Part of a small language model's weights.
Size: 12 layers, 6 heads of 32, MLP 512 SwiGLU.
MLP neurons of a small language model. Each row is named by its layer, matrix (down: output weights) and neuron, and shows model dimensions 80-175. Each number is 128 + 32 x the weight over its row's rms, rounded and kept within 0 to 255. Numbers have three digits each. A neuron's up and down rows have the sign that makes its largest values positive.
A block is one neuron, or neurons of one layer that tend to fire together. Before each block is what it responds to, as a language model described it from the Wikipedia text at the highest values.

Description: "of" after one, some or both (one of the first, some of the most), plus "among"; also mid-word fragments such as decid|e, hol|d, al|l.
L8.down49:120109106122033094096102101107146159214067119112078113114137121146153108146106093096097118147202139079178212067078127100172089118117155123076133126165063097144145138091160164092180125116156101120106160113197158080140101127115143129127145132117110121114163119130147109136126067120114138094
L8.down122:119130135139121066070152148133110084182218139170125142099151078129136132124056213136134063183167153141096133150115133142066189171137095089094118121143132108095154167130118166181078096151067099095139115146074115108072126153181108131127145138098111217114124096099119123171096098133212128131
L8.down172:157113114093197103102172137104109169100122131108127051074172191102111141169138148084093138113128140103125168103125105138161173100128111095055119128078127037156121130120140131156114205120140164111157097135117138150174163181156104155153115103134124143130165094184106139089109212065127193119
L8.down173:117188061133103081110134139145101125107147123120128130150104119174144132123158120110193115111061141069102111101138135099150146138087143160141099088118197039135123085091156151143143149117130138117128122164162117132148093184164129132128107131169104083137145108128139093088079146051162157102
L8.down252:103079178150155080161128033074176162133144119145120138141078068143050082098114098172208163105148124092124100107155091134127100150135150158118123104140136146127134110133118213183128075143133192126134182140164092099150111089159094195118099154084110096127129083119088075129140129171163123146
L8.down289:131095141198112113096126090102132117132149148131188126116141143099149049100134125206168120082178062087119121046101134072140161151115104168165119144136095153131132103168171163129216129126093136086094085078126120149130144073127103152133100097166140134060131170157133206136126088124121107115
L8.down304:100145097087130181186132132142134122083126139138123181161122119142142141138148121084144109116166171156170145209129077166086043095144117150146157103146099124124109122090128119145034145165153131088132042087086151144127132137115086155195131158100146109145133110190110105184139171137079113123
L8.down479:151136148103183129120112088117153147202189084205187181161117154169145126133118110134128136087182140130113097128137082121140174116132132173132133119111130133114132186145170147205107134081139161123167139140074083121144124127197093194155185121152088151090099179203081144111178161114131162140

Description: The period ending a sentence in Wikipedia prose, especially one closing a paragraph before a line break or heading, e.g. "frontal bone." or "2011 census."
L9.down31:127085128121145162051165128091140152198156139156167143145102186000142128105142147108103138146164149109155115115097116089112083145163119099106155118131092174142107159141127114130084112124167151126142188129100113062117178124144076164116128158150139133113126132129130156124102227118085159095

Description: Colons, semicolons and pipes ending a label or cell in tables, infoboxes and stat lists, e.g. "Deaths:", "1959:", "2016 |", "G = Games pitched;".
L9.down250:140146153108121130158108151042138088121151138113128079168136177188104108138089123122107194114178125073102135178140124093103128141209107117158135147102110160168103121162088118138135150112124130072130133135096175130084021112141150174139108116145111189117144137127176116085102115157127131176

Description: Mainly "of" after quantity words like one, many, parts, as in one of the, many of the; also mid-word fragments such as enz-y-me, enter-ed, le-ad-ership.
L6.down22:131114138091091137106134146106175141148102145111095164171142092111119160166103178106114139120089189102138117094155096096139138124159108144132092068134124134117125187052148147153146104190102143151045158161070119184149110091098162107139159136176152123086087146138137128103167154153093145106
L6.down117:117165151120088133152104065128118105125117112124141120089122198118113146118101142142130147087137119072151065083170136122176109064129114135161160107126047144107145152164175082103139049117208134178123112101120041165111056187096141130130147153117137108148136133068064099153147128144147081138
L6.down137:132147054145164119140126105140127118108107129119143134115129148076099110084137132168174111157142143120132206150115074121074100110137170114148102121154107099091117108057083132160157095127144114163094122060076135156095140167132068156109175139130065181181182109154150083131118085106072132127
L6.down295:135080061164161140153194156148146090159054054150149130063142174140186132182132143077156113157106153082132075108080152152174145181145099120132145134096150188136146090119104120167156114124150125042099110079137150168076164131129092158156113154110079171110104158143136115084130127121174075056
L6.down386:145161101145175094168195162136136133095084159109134207143159133179067087140203117127148138141144100154148171173077071133105092108165157065135122095121139149108130203135159075110191046100101143159157124161137086111107128146088130150113102127133043115152122130120159130087092134134132093134
L6.down454:085135113116076041147102031082157182063152108087137105160166129184133131143107134163123099080136162154072157140113097115134165172146098113103126107128143138090083159144184138058086122144124081205093151121098178123147140133099091124093047145113159150134091143168130098146138123124129138133
L6.down479:181062120087146055159106087097108105170168082140115148110079163107127139173116126185146114145141109102145112086129179101082149151155130103119123098113122133129163080134062168143156175124106202172193162107153133138080159122096127169128116077075119114154152108123155132111053116163113070084
L6.down490:147119133172163123177121114132113160114109128178155162182115128076145186119166085176079168114087105166180085108149153129107150144088110094160114169135124181088112123164145112143088082130139142108106189165137171091161151067104123133087126099130150107143142143130129137182139140137146134067

Description: Line breaks ending a paragraph or a == heading == line, plus first letters of headings and infobox items, e.g. B in Biography, Z in ZIP.
L8.down15:213108118124158086190147139159118104125094150157208201086132090102071138170113102141092073133107120140126120141137116120161076123155113142088093170150102160102130187163114090149158162101112156127153131110106131081146154114122138135165125180123192114093149107152139143178095132119148127137
L8.down26:128096108127108097162143105158131134151134081165125158150135121148088056149136182126146139125123148130168153133126032019121165190130082054100142110109081131109161155083116147144103167135146123114153148085153148139104081143146082131084081112138068134125137147183128063148125126093126131096
L8.down30:141143101168126149097090062085092178172137171153166125110153024082132116139085111127117193108199096097110091143102116095130167134141122156183070134197174148127132174136163130155116093084110152129137144119129132178081181159123184118125128141146134098190115133153137136125153165102155138147
L8.down56:134072117060124178082161115079148158122107168108103141115102106196136143132163142178109155157166132057175180151128101032174153136128158096155155166130150145119159125094109134169086072071161115082101143129111126143100119122118099103164121093073103169102141197112139078174140138110128141113
L8.down81:128115096124087125141162169100145111122155151121155155138144170123169098145088136190158140137126064105154105141125110046100111133148152141086122157173124145082091138145080156174085099111117142174108050093028147097095162090096124090114135088134153104170139124146103172098075206148089127132
L8.down200:113166181101127111171172132026127133179129085121142104154108126102136155124113165092094192152162152107169124133085104100125178177091111120168051146099158123158129131140115129144146150106095178157091162120126095124192073105129131118215104156130154149171157176179103154140116167163106098096
L8.down448:105131151157095132138173097034216102137175153118142142136135191132114130096133199116133151151148086081137131127162129026130183093146158095143066136111121140110148117117096144126107123093079153113150170067093127103078049125132113109071123176122170111185105135125117137116103146111111101135
L8.down462:149151123181135079172150086115146144112134159174176117143123138142125105129112100138119147185065125152102120178110109102171123087146111146076148136188064114102180180187153140088131050147076129122156122148122081136103135113094062128157094163155139120098127137152125109133128134100131106125

Description: Colons after field labels in infobox-style lists (Stages:, By knockout:, Highways:) and the k of km or km² in measurements.
L6.down123:107150127128128195082166116150104141144122116140129174151167150157122078105119144085144157120086144147166074133147123143141167140098142185221062111103164056111161198169140127105137173126106134074081127141117135160139152137123150122108182126129089147151115115144070158085106118110168149101
L6.down153:088095131122130138137188112151123112110179154089158072127120122126135124087135162145126146165181149132138176122154123150164124077138173090122138113151119102113214166169157129113156118000141126153136187112124210159176161116131114144119094115154100076186100119129197118148136124087114111119
L6.down208:172095082126055166109142124167156125112106110174120178104117124156083101119127115076086086133114133156127172124098192069144111135087173150163133163095140126113146202116159117151092086142128060116118105109174145075138086108117088107133134146172122122146104098097142213089052179097099143114
L6.down261:144169148136131126075101112081162075117119138170061142125144145099175126135104120104150081136098147123115084177093124069129064162131122148143136122190134151119064127111133116096157167170124145100192117131112103070138151131222142151174077114106068103149104146168127163157157130113075216131
L6.down350:109135190118140095086101168080145104130183119119145160155126075147097140123104175160105151124115106123153080131118098147162159158120052126141129124140166150155163112153108118161164143098145145160112133078106127155144058113104184127120060176151073108125153116116153189065140178133117134194
L6.down397:088136125113073112132130107115146110123196095131166135083120153101096161076130107180132154123078113107133109117145091093114092185128094115121130164099123170146140167147141169088092226097152087166098110171125172137139099143158117127084119100132078107151125123132135138189177214051081137145
L6.down475:127132142128148084126058094120191099120146116123061122104105162117181102090119102107097130157114094129127115109068135070118122099145147154153159183131171151146158165156163087107155140218127168125097151104097121130136150178150140104122102089112092072097057109160140133116116126163104180121
L6.down503:116171103109149102095130140135127146134173165122166183116171136169158095191077102142130166076078124148163117163109134142143137148137144151123119125150106134155097116161071172098117121139065130106155152135119172131091175136126144193176088190127126118137132111086157070143089093148127125114

Description: Fires on "of" after quantity words such as one of, four of, many of, much of, most of, also "among", plus scattered mid-word pieces (hosp-it-al, tech-n-ical).
L9.down178:079089138178134063077102134118086128181170110085155129146150138131133121137129081189081118136137213151100147109110141148092155080147114139123155063093095195091108115220151178139181136112160152142184108114109096134114154199143085160116143147112104243122063133101140085152137096097149104101

Description: The second newline of a blank line between Wikipedia paragraphs, just before a new paragraph or a == heading ==, e.g. after a sentence or table row.
L6.down93:116111145116110183082139185106086094111188200121167125183141127141126068118137167158095122130159093137130156130125130032174127123067166097111150102141089155105142150046125150167107138081133136111107144121107064126139170107107127126132089094108094083094154216143071113101120162116152144117
L6.down226:136183109098095128149150117138180183201124130143055102151156117104127103130099138176145177060157179127087093133121137031128127132104110082116085123062133105124136149125101101156143180104159160094132126099105157092108083103118098108136163065128130098143062140112097078141120173154105131104
L6.down300:178115132149175140106138118103105104206113138186138129171129120078104052091138179141098109143150120136087164169064095087146144097148133160076077171128153136062119112121103158114106109117156132147147144107112187138097111149069150105133146115138101117143108152108094185122212129145184143139
L6.down308:136115103093117133127146134090171135163138135122124189137130113114128072133121164174119085183167149128158125110184162095159167099126150124062122141134131143122084126121129147097092108108110181152166071141101103113080127128145075107137123166093134126136082148231136183083098199153125178146
L6.down345:118102151166143109172160110161130107130070156141170201112180086141125106117141118115155132176143141080182109125085115136079128118157117083110131111142157114097115165123108166146145128092126172133130144099191099118092075085086111134143115124092151109153103156153113143139106192081124132116
L6.down352:102151172070081114088118112099101134140143129129074150112147122136099099131079150122086144173141064129187155148101088020173205134115119116118141134162100143118141133130191188170163108082193181164128151085122132153150040146105112083176127077151108096120119151216071090114145103149117137110
L6.down383:128092105185055098130156118141122125169075152182099161092138096150129083134071143121144068098099100084136140171170107102137117177127129134117064201105164098105117110070122154142090136134126147138164153070141155129105118066113098082104084109142109134193109123198105084159091198102122135078
L6.down423:108138096145074102126166110061113147115148175147129138138142142054112083086169155174073142142117152102126119160165130050082159127177155146162160150183104161127175137123124167154088092109098104125126128098135125095162067103107087145195064122107140118142098136106114146110085146115114169171